Weights of a small transformer language model.
Size: 9 layers, width 448, 10 heads of 64, MLP 1536 ReLU, vocabulary 7778, 26.3M parameters.
MLP neurons of a small language model. Each row is named by its layer, matrix (up: input weights) and neuron, and shows model dimensions 48-143. Each number is 128 + 24 x the weight over its row's rms, rounded and kept within 0 to 255. Numbers have three digits each.
Before each neuron's rows, "fires on" lists the tokens most often at its 100 highest values on Wikipedia text that the model never trained on.

fires on: "-", " de", " not", "4", " also", " a"
L3.up491:142122124129170120131093119120125101117116099107148115110136098140114117124113157149081118124150140127088142084117111161137079106101097143124126147101079123129140145149111134146139178040090165123126115133075179149114143137146115158071148107150097103108118139141132127164107139178140191163

fires on: " is", "-", "ine", "ys", "/"
L3.up374:092128124145149138151129156145102153096126114126113143099091078133155122140094147157141152146118142152112151170092111103118098187161164132123137144122123152137104118110153139157112153152155103121133122141123104133121109121164098150107144123171114141148089088149151144110143119138133132152

fires on: " "
L5.up717:123100137170152101132141123126127102118104137141151112146175174102107103133128110097130151114173104131132120141132116095094100138087108144144122138123127118177133146116104145140105096128153095166112115101148108135165147153154164107125137115095109120081153125163152093128077147162133143148

fires on: ";", " rel", " non", "|---|---|---|---|---|\n"
L5.up1390:138131160113125137119103150110170098109138132136143143122160096142127149134049113145062149144130106108115121148153106126131101157148114099159053146130142094084098124109063118115130130129152169105147129112158124144161110109106153108114115128161134133093132085128162124141163102138170145132

fires on: "s", "4", "3", " system", "ies", "6"
L3.up600:122117156110157141116103125135136163116150129151132121146124115110165127134117097107115141106122189132155135140159144091107138098152146138130096147110153114105084099145130181131095156069139139115157127125166168130177083110144111096098175136119134155149103114151072124100078115160142157136

fires on: "ac", " Act", "ug", "ph", " War", "ich"
L5.up1063:102097114129113134116123121138112136120127146130082175136122119120148122129171093114150111112102139135075130166095205102151141129093171148126116131115109106118133120141126135143093087097152148132126098067139098160157115112162109128128129132157148105142139097149124142137146114122112103123

fires on: " g", "G", " G", " ==\n", " ge"
L3.up863:134149176103102134119097118138099041130132116175109152158118115149100142174121134106111094138115138109103119145128125161097138157110142098104138178109109137161126146119141165139118129146124129122178099156091116135125099090109101113103144110127090142129083142146114103173141115120163108120

fires on: "en", "ens", "ater", "hen", "is"
L3.up1100:086127174116127137140090179123184125090098155146151114153185113120144137127096137100104088127143115142144121129130138126115089110152140144165169166104111135125132112100096123133092162100094138138170135103135130120123124098140113145144118119152140167100117123175128119165114130125144118095

fires on: " ", "–", " Season", " season", " Division", "loan"
L3.up1438:159109140082141123137124155117116131088130117110147117101126124178123149099098147156092133146109142203133098172134138120106136134116133151144131112069134135130102114095103132158098085132147144114118130132123147158107148117133076124132139148135125122139107121141177109083115111118159158157

fires on: "ip", "1", "0", "ul", " out", "ent"
L3.up698:129127133126150148166113147164108102096122113114145163096176145148110125170102174129114107113175116128110093146155153148159112119154128090166117153112128128168134104121150137088167124132102148100148123143127159165128143089142105127091087113109109154130156128136093141150128133138154160109

fires on: "ity", "er", "ation", " of", "ure"
L3.up321:131126177160123109161139126085120152133154117114120110150120089106134143108133134093090076153150138147140138126129131141155071126113179086152115120092093103131139154097163117144126140110123125127113111145132113118145102151149139137140153109181120152152113131107156138151155155131125079135

fires on: ";", "s", "ut", ":", "icated", "n"
L3.up645:123103174168140123148129098179086100118081148181136148170135093129149139092132136161130147132126084169166087116079109107138083157070127116140141114126171147112151114109104148110091131147174112118120148139159131113128108119158095127120149134137121107133084130139172136064152114119138097138

fires on: " in", " of", " from", " was"
L5.up1532:159188114144179152105139139153129092109088145141125122135137137139127109147120173148138118180151116106111090112145129133108132117103172102130149140134133142150139131108142120147128130142104122127148086099150100146116134157123168134127154101137136098113128136165097156101140172138117141121

fires on: "H", "é", " F", " G", "G", " h"
L5.up1102:149174191121118156135129129140136106181101177173109104133135075090151095140138135118132129102136119138105176097124154140141083130093197134117105120136158157155111133126170171094119096125149158174104146121126144146128131121131149120160136122105118125143133119133111146157114113114143169113

fires on: "C", " to", " s", " f", " "
L5.up38:145174135171118102135151168133089093101082114191171149127128130145154107150130076128115113124118074104125160163177149130109120143149126141168090107124133148135117113113128128132134166141144167099135125129169162099174133137151128126116153115143100155128114148128125156167103134166153133132

fires on: " G", " H", " M", " Year"
L3.up723:139157105112153136166142121140101120071147136102112122172111115112124086146121175136142098159101135123131081141132101084090132117139139168152108127116128148153135122123150108128068113107128123136102111139179151124115153144117122106104165100189143182108122113160123110133140149159161140089

fires on: "i", "a", " Town", " Ali", "′"
L3.up1436:143153106112146140118184175152146182119125130154146130160138125137139138158124088127140149140119147108115147122098080134110136114142150145139168140144128088127117073081120099113116174045149145135153083126128145113139116151127113117123109133177148120141086108146114173160119137128151169132

fires on: " was", "un", " its", " as", " be", " it"
L5.up275:104158163103142125113122126132123120128116063101138142133106139117103146145099141131118110114133138102113153160100104151114159100151149164122120124146146122099079105118123118140139120085150177134155118145118128110129097132153142097118141127157128114157090125190130125148136138127135089114

fires on: ":", "Z", " Department", "an"
L3.up996:124117108087156131157131169142163071122145135151135121149192108124162089130153144124161087110146087147146051146163112120137127111087114114148135137105114116182138129129129124132128148084111181129133103114128134123157101153171140081118129106166142154149125088160149137163098127120104110104

fires on: " to", " at", "ly", " only", ")", " times"
L5.up195:131153129147176123131152144125123158132154135117162110181102100129142147143163116129159128127131121151097100142149113111154112146093113115157091153107174129112122145111119094162101121118119093093129117123141150123145098124127097119101119090136101147106119118125119100107101112088156086102

fires on: " University", "en", "aker", "ile", "in"
L3.up1170:163130149147130139119141094143142164136165150146155144136098135130122193105127126136118106151132135164114130128088137152165143139098163159139164094102110074142166114149137107138129128146130130125163136130146086124152131155164130151161163123126096100143106089119122158120086084094145132136

fires on: "and", "T", "t", "ards", "at"
L3.up1284:163120188105126124157181133125114151126129103123143109123106139157158138109114103110146132152156101169069117126095079131147129115135156140128133125088112141133165130148123109142120148112116142148148110126141118124102136106112093151133117128106218132082090150139154145081107131160112103098

fires on: " l", " dep", " gr", " ass", " sh", " g"
L5.up112:108132094143133119131085096176102135109121172145119144130135200152109136136103149130114121142130128150078102176155139127124125162144089126132106110119140128105145112082127147122092130154154148132158172131111154159111127105114134165115132126127097143115141134128076109124096155108118103134

fires on: "s", "as"
L3.up777:126124159125128127119178142149094137166099126157110125131116128110109101133118110146138159145160143138133160150103094138136143089097127139141116152155161160121084117125118098114093143115105110139186110135154138088116107146133117113130166098144165124113065150130159128120129130152123110125

fires on: "a", "ra", "un", "an", "ur"
L3.up340:165102126143146127104131171097152129082127163114173156130108159157126118146109172136166136123143151112124107167106162162107153091134152135109149131129120134113091126173094075137108110114188151115106113129124132117143069132168101098115127118098117106121139124132121148104154158133098122129

fires on: "0", "o", "°N", " Gu", " gu", " |"
L5.up1347:120159148145133110141103123148105103160136142147147147108135131118155106121126150179110130103090144171123094131102138132167106092110171138111120140119148106138097132119160113137129164090135114157137135132169146101128090099141109089111141133131106088142139067092132136111113150122134096115

fires on: " had", "\n", " were", " are", " have"
L5.up1358:172101150112120156119103091132073141143167168147155131179159130116105155112125113113129136147101120175091118153110118087111143098098114097121106135124139128059123142080142103080182161118124144138130168149075114157163118121126109140090141128143174147120116142123159171111159154124187120105

fires on: "t", " St", "ter", " W", " part", " Un"
L5.up1461:116167104161141151105124126166136133108145109138124120135183159116136163171097146167136118157126112118115166173108128107157121176104129143125157115140135134121133157137145122130109130074137151112109095070100116099117146112125075134145149125107139120157122127111121089147119110117142138185

fires on: "os", "o", " al", "L", "/"
L5.up464:158153148110124166099144130167119119129101156107108135107130177139143107133134154099151133143133142119144138150120097132085107134136173127149136112120159120114105114136132132147089169135124123109132093114149118147146138118147135112137157129134160125099150137106128130111106172134107071139

fires on: "1", " ", "0", "ate", "us"
L3.up197:126058144131101119153129137129121127126078081089128143126137104161108130102138132143131120134125133132144137071108072149088131141171120106115117108124114150141079141104121144146121146129113143181164127064144158144160134139138123118145157136110103132138125089151106123125106146111134094136

fires on: "0", "it", "ou", "r", "he"
L3.up993:143126087076176075130143107108123101096108095133142103175133116107118130130101166129158123133158153103130098144120097107103083088122161117117140101103157100103129138133136146137125147091162149116157110103121142178153126132142167161134143176114161129171151112125129095169137112124128136129

fires on: " in", " on", "in", " re", " \\", ":"
L3.up701:144137157121110132093125130160158104098159187160145168114098104155131158151100147135126135121130078146138123151153134153123102151089123137153141116097106110160103111127110118138096129141138114132110134157111129116169130138154155151076140139106154181144130121174111135108128132149156120168

fires on: "4", ":", "8", "is", "id", "3"
L3.up764:160145146139156156119155165136152090081124127133136143148156135155148128146128129135160127098118163160127132122112146146109133124166112112103121119115163133129132094155165141155115144117117155125132133138143112154148151105140157098103136102134112147090117134130117092161077121132161155120

fires on: "0", " be", "n", "sh", "ly", "h"
L5.up335:153106116105118118127151131123108133146138146106122104142113135132145080127101085146082149127111119135137143091051085122147142130111159156117136129128146072177075126142125105158132143119108132156107103119148083107130076153177119090123136139135108160133135112107158187103138163118110114127

fires on: "M", "–", "m", " films"
L3.up1278:123097160153155125141148102108127097111149160105148113090158156091163108182106141140152121140168108112127115107150101138123098142127153125098150100128164151112180124150059111127083129116117155106202125113110176115127127111122077130117140137096123139152132062197087157125128107139172104130

fires on: " more", "0", "ency", "ia", "at"
L5.up206:119144130116140120127137121169117119151090134121167128151046175127111126152090125151105125127110152123150106104149109113173092120132163140093130097146122134141119143140148097150105133114114100130112102164153095153137108097089148061122166119141136167074149160165135131141106162158145082135

fires on: " and", "erb", "N", "ov", "u"
L5.up811:136133123185120115127143130177137128147105115136119133157136166097161139127115087138161110141102111126128166116137138155135129141126121101154115173087118140124133144110147100104094104098126121114099134086164138124156117130111105169104119116164095105117109137113120108113155117111156162155

fires on: ")", " County"
L3.up1058:130081152096107178131135143129103103123136132102102133128122188135118098120056130101099113136113112185101095175109104159110189154102154133105141164123113127126161133129145088105167127125131144126116118141158087115126106090142160092119122103128086144108157103121113195092139107133105100134

fires on: ",", " of", " New", " War", " Museum", " West"
L5.up478:095070151114129126118131113165116128143141189164168170138144128164097117141138136128101123106129119101150138124117084125102115117110121146135120158078118094110123140127124131137096112122104143127097119085110123062127149141141121120117140117099106157122153143165111144155090144137160130137

fires on: "i", "an", "m", "on"
L3.up1070:124102137116082118117096148111099137128137124126139140132081151102133114126102097085121127133149121142102141124132101151113116113144104182154162147080126130112117115157120136157136100103116163149123108142140132100136149112149097144128106114130152104123139095134122163157126123132120126109

fires on: " |"
L5.up416:138142095118134175140145110143111145131128149130135134132132063089092098147126113138098133135122111124104108133135137115152127090114135107098116103098128094134137099084099168148101144108102150135132126095171148152136127115131121121058135113129095115150094132125141156074112137138163115121

fires on: "il", "ly", "y", "ey", "z", "ry"
L3.up1400:170122151142148101145126137124099122122129128182112094150112125069108107156114112134123150149113137187143121106118125129149130150156112148147092138149134092119189125136136089151160098099106097147159155110123160114135108126109100120134147082140103189109131130162148149130096098142141104123

fires on: " T", "T", "-T", "t", " f", " United"
L5.up1270:164140159132112133146148146134124113119086148168119098183148100165153103109144143142110079176131123132153150131135099154128111124090120149110108119073122113146102086146113146159108130095103131158131130069169109152131136119140114153112111121103173142100140101160133147141151120125132137126

fires on: " |", " Al", "ing", " al", " Lim", "z"
L3.up739:125091133115135165114157114151122102113142104177140114124128172130169143113150078141113119112110147120095110119113095139098096101093122130163150102170163116138099132158104140147115134134154148153184105116146155155132103138165101087109154109172104110138102115123137149143117153135101129145

fires on: "2", "al", " Tr", "h"
L3.up1136:124150113137193103122174155103116134083138119127140147142121169124153145157124096121187124136117158116099122146104120100101108127146140108167117157142136074129109139121088107150132110139146116117133121167115128104106147122115060172071141115113134138073136128125143123159100109088104125096

fires on: "i", " re", ")", "it", "is", "t"
L3.up693:096104137137194134113145172094149090096115123159142161105101095111141102079114156124189132127121141163129125121125118135149106127134140117147127134110152090143170136137116107120116149112147158133170127158138102133083136126114128125111125109137114137137128094089157116130139108157139144129

fires on: " A", "S", "A", "I", "ac", "-"
L3.up360:118152154116142159145126191154097121117109114133137164119106132112130129131136130082138134155156131150094162131091126047093125148144117127161145135115129143083133103127118111163080137125079144143107112102124100132142113129186112130123168087110087169093103123147119142164130105120125119145

fires on: " /", "s", " death", "ode", "ob"
L3.up1387:091126161117144122107141126140104081131119143158158186129122133114099142150150134179133121147113169154085075107134141131102097182134130142105065151153144116092107146124134092133028194122153157151113147130120118098094122090162152122122181149106059165115141081190153095120142097153137167181

fires on: "le", "ot", "é", "he", "il"
L5.up332:127178151119111125116140177142055132124171129160109143123114128149081112164091100147113116128130084107121099144133123099099123115100130118117105092150105140119155127117134082115129141123110146108131106159096091093105117123179102131115169083159127109141139144171162179090137121119101100139

fires on: "1", "ur", " real", " season"
L5.up250:126134132087162140105092138154111117116125111178125142140104162146098145112139123113118148168147114100152120116089071145148119136124118097115151119124158109105092115099128102153140118096118146104130155077104173105150106095135108143138122094192101123121156134126144144156122140102167127148

fires on: " but", "y", "ly", "ery"
L3.up937:122147181127138150137160120136065094127104142140151130112151075160123082162132151140114112164119091143125174151154129104132126148097106112121130135118129156116149142150153131111122110111151106101165139138093181098174116172130071099145146116137148139107112110160168153147099123130125119159

fires on: " M", " m", " L", " H", " this"
L3.up1155:139117144139128137130119134141084094122111168129108126179094118137156125159119138104128110168151111123087113133142083143108117115106135161153099171041098122104151176139113088119145169086121172111154125126158142091117107160118131092141128100155160165074109139153175114092150107139109115146

fires on: ")\n", " |\n", " land"
L3.up762:107091150107157131170141140119114144153134156106121151127129125125130104105133129172140098157130113107141136119121153126132164114075171109167158166091093127139115139119138166139145115137113108138134164037159126112184128157119100076137144085134169139156163100179142183139166114087152161158

fires on: "1", "ent", " De", "0", "De", " book"
L3.up854:162148099106134149195127119167121103117129125091173120151177166089126097136152163084137081159152127122107134125125166146080148140139124126142152120120118142109154132101134136098125104123114133110151103115138105186115140119131098096117149108159133150106108111143136155141136172121152111110

fires on: "-", " t", " sp", " surv", " place"
L5.up1327:119173122125095108097173193125087107160141110125116127123127125155123094132127130136152148144122155135154129141153076069124072114107183116129141098129169134127132124132100088117146117100142142133178146087129138113121119110134117177132144140116105135177131139128109171113175162123098102151

fires on: "k", " and", " &", "m", " /", " born"
L3.up1519:155090103145134178142122164105129124082099127110123132094131140123116146200124140125127107139150115143097099129158145143156128145117129114128090168151171113144178115138138113116124113113091124154147139116127090134145096136188112163075121103123109123091116103140156184122119103102137151081

fires on: " to", " from", " at", " K", " of"
L5.up1193:117147181164120147116117121141122127100126124141197126134124141153132094140109136090110145163190120114079119130178117079115150148087160079112136162130140130136147116118091114107110111126144139129142098085144129151131119137113136124115097114124092164154098123157100103169147152094149173136

fires on: " M", " P", ":", " H", " U"
L5.up1290:122117126143145116127162133180111099076113131156155156147135109123160133132136112117130139156144158113084129143143171143119130161112113137148119141127104102116095128075107135145075154158079161141145090141137130125127139120125123086102167118173097124092083141126111106090098123131184131147

fires on: ","
L5.up572:154117154174173103130150143183096127128141101137138132140185144125127117148148121112126174126121141151091155143114087068123101135124092106118091158128125115166144147115117095132092135139114121121089119086112101123142145147155143107112135113121089132070120080150117141131104152149159106136

fires on: "0", "1", " ", "2", "os"
L3.up977:143113132092131118162121108119074152083111122122185119116131118112097168130124131138122109111152110107134074119109105116117134134156122162143158170154120099175150138129113135134105146154141120142097133126123145153128167161173157128163168069132145173125104128135092140113125120123149124140

fires on: "am", " ", "k"
L3.up79:118112121115109126150156149135116094091128125145105110100124135155120134103124120162144114140105114132110150168122083138144123139129057122094138141087151165097155155126097172103095110109140106095131191134119130162131135094152100134159121111121134117147105145115139155139077151123160122141

fires on: "-", " game", " ESPN", " code", " games"
L3.up529:117110125155131132103126174147123132130142150110174134158134143157131115110104138117114093107167117199130129110124116117098129128140147142144127100153167163098102114186120141144103139123075121124132120133123137148121127109157155122120129157110121182112142087138112149139133116147107112101

fires on: " be", " viol", " sign", "ign", "eral"
L3.up9:103159140141087136113103116128068103085135142086161163107072121129142137140103159079115159135100118142135101116129135138080129137123126113112089143133130127183129157142117133121137113134143170127111144131110141107109095114167155139138142161145162137169127143145124129116107121143110106168

fires on: " to", "un", " its", "a", " into", "ons"
L3.up147:111080110135155136085122127126134109110113140126119131123122148172106140119120090141131161120160155115092144093132124093151146078123172147066128119130124125110093110120106101162111091104133119122121106133173151145151137142173142112143121104118170136146110092155090174149098100123134120124

fires on: ".", " '", ".\"", "'", "\n\n", "-d"
L5.up928:171147149115100123166110097138108092107097132153130169150119089137125144148102146138169116086127108140109138160135138154147109140110162104127115078136129123128136115183102120120126126149117143150165121153103122099130137104116123163137116070134069166122096147137128161091143145120154132172

fires on: "ion", "o", ".", " Air"
L3.up319:140138146140105107127131150179103125100143146098092125188127138070114148140111160168062130111136162123119116134137120107156135135153107165120126158086142159109132187147139102111095131131184131094147077099110124121155114151116085107135151116123125089125082096132134141141101135167125156150

fires on: " f", " F", "l", " changed", " Lo"
L5.up940:130100095101138122123129151146142148149099130096121117152089158066132087136142146144129083159104154108121101121130121124119153106115154127107114103078180131130157104142134135130099122162113120085138107117110101069144102120137118132104113153120094138091146076136115159111128141121179129130

fires on: " class", "ov", " film", "um", " fac", "ver"
L3.up1381:130140126156156114151099120124082132096092131105175152141093126148096123095116141082107120167173114161107116102120131119125073137097111161135103167108111165154155122100147105181136142127095161133145160128124139108147161120121147122119132102130156117137086111168118159106145111103157115103

fires on: "et", "1", "h", "ed", "g"
L3.up989:203156157139129174178121129180137107134114147143106098121111159121128095182148136136126125128147117140125136151120139097122123104119120179187130123109156144095096128146148143136118139152131153154094120135128153127097105120117107123106110104124136156096091153114147102162126133077142134107

fires on: "3", "A", " final", " A", "2", "In"
L3.up1090:144136151124142110114140142121125153073113154159102129133139161155098141132117122138164107117109134124132143116144122107110084127090134153156133116140139100101145143122171112132107151138095129142135110102122133164146154111152080126102145127120113162099130151154130123095148159088129150149

fires on: " K", " Ch", "K", " Nag"
L3.up1180:109084143130110122127126160126115116106133154114134131151072141135134093126138123101112178124156136156086123155181160092118121159125148115094117149112094122133137136159129159130113165114130166159136137156170134141114114090142112125138165119127144176135105100151154165114158141155127121151

fires on: " more", " most", " rather"
L5.up1519:150143128128104135124117144136126114144097118115157098132106177156099086151135147113132168141095128113112107102085122115113102092120137109110161122144122118144121143111130094138127141118124142177129115107116150165128162132149109142111117150094109100134168151149141110124118107083154123157

fires on: " is", " was", "B", " It", " Is"
L5.up848:140138104102185124124126124105083115124168185111149105105064090145112112123129113150127125139085166116138074109147092105152148185097128116172137118152134127153128136150170104138108100134109170140171124102130151130135108137161123164125199129132103111101135069139151123142132096124147129124

fires on: " C", " men", "he", " mar", " c", " women"
L3.up568:118178107096115145095098129135095141102153098116146087097123133123120151133089147159135155154109160165140119105164132137069126114130144083126115140113134133130118107133174125114074114111104115129099141124087098130115180118147139099143181128156118127099098124092132153114106160166097096148

fires on: " As", " as", "As", "as", "'", " considered"
L3.up1220:130128163157136170144116133156093163181084145142138094113128123147129126132090111148135141130140124159089135167123149076121133118147121109127123138122110096093142142142101156123136138177117179126111122128117143108186156136136117119151148116160129138132113137169095134151097158120149091119

fires on: "on", "in", "ul", "an", "ain", "al"
L5.up784:111143106145176138166140142181116139108148135093157140140136102066158125106129125123131108168160135071117135126145157147140113097131135178098117077106111129126124126156132136157126139136121147112090114159123121125145137114155090151100151122100151131163125076102166179100120108126114116125

fires on: " ", " F", " d", "3", " fl", "1"
L5.up1244:105158148148139092123134135182144083109137124111116103124132130160084116112059128168132070114095091124067135105150133162143147147141106133133126086144114134125098120155117127079109165131143125085130141121128093096109126115140137123131091112133169155172107107118135124131147138137140151127

fires on: " ", "ath", "ab", " returned", "ann", " arrived"
L3.up458:118108125171148151144141124149108103134106145168130126172103124171119158095144095128150065132095095107122134158169101134107115098140113157183150106094130139116103116107094173112132150096107127091174150155095165132158136093129103097137131135113152134160133162151128168113146160167141173129

fires on: " which", " that", " on", " cont", " ag"
L3.up299:098103135143106146136141114131108134108083129131122135147165122149109111151080110121146129157131152093105131108108113105128100172116147123154125117079139087123130117109120136106164127104121165113166126171129148160103139143129106111128112098151127114145068141148112141121128157161123150118

fires on: " H", " University", " K", "h", " N", "o"
L5.up386:114109157163097146119135163148145107100135119110137096125126152156153086123126090157094191124154188119118112123091101101137107123135172135132159177074115125153109147145106149122104149174160166130093095096092159127119103105126161138150106118117056131115141083084159165132101127137149121145

fires on: "1", " ", " G", "|", " north"
L5.up295:108139176137120145139099093133129147183120076119102136153151123152131129179094098137135180123092149175137172115113106111090128133118115143093129081071122123163106110133134104137141132142175095145105119135114162127144160064134128168131183129121120152141146109111140130106072119093137170123

fires on: " was", " dec", " g", " is"
L5.up1073:093164131130190094140119171124108123083095161092136144136134128095110100166106110143139163136115096151119092142147118123113129127119116112132102112083127108137153123114120076133131115079158138149160112144135135118170090126152120170109117107143128138117122133133115130095135106126153159130

fires on: " M", " his", "'s", " years", " Short", " N"
L5.up14:179098137184187127126135131113099077091112169146126122136080153127109137146107117100138131157110157119121160141111172117107137151165115165131131104109171108087173092108165153135110134125128143077132099138164107164132135094123128158106124130136126159153125099131125142141145140111154126145

fires on: " of", "ur"
L3.up108:132150148163126115132126116174143142110113077136154159126150179137109108175139160119137103155156140107098119104149110140128113123120144122156081125120131120127128105099122129096128131133071128131133119105146162142152127141139109140115115144103111138142108109146128131107122142109155160114

fires on: " |\n", " was", "%", " Q"
L5.up649:127122108184135126106105148098135113120133142144094126105143115100089113158094129143092096130111138099126106067122125122167144123142151109158163156109123081137138123137185132133139108119119154104124175153162143120201177117122113147087142055135120153110142076112112116151160116116103128099

fires on: " ", "awa", " to", "ade", "0"
L3.up1391:157109127179158131118143153111111108158146137137134148131140106124131150102099136096114172147114130138124144103132122107080133081118123151160144098109143119148149134051072150113094160132142124130121161127173165139122138138114104133118108121143109116106146120134140137172107104177134117113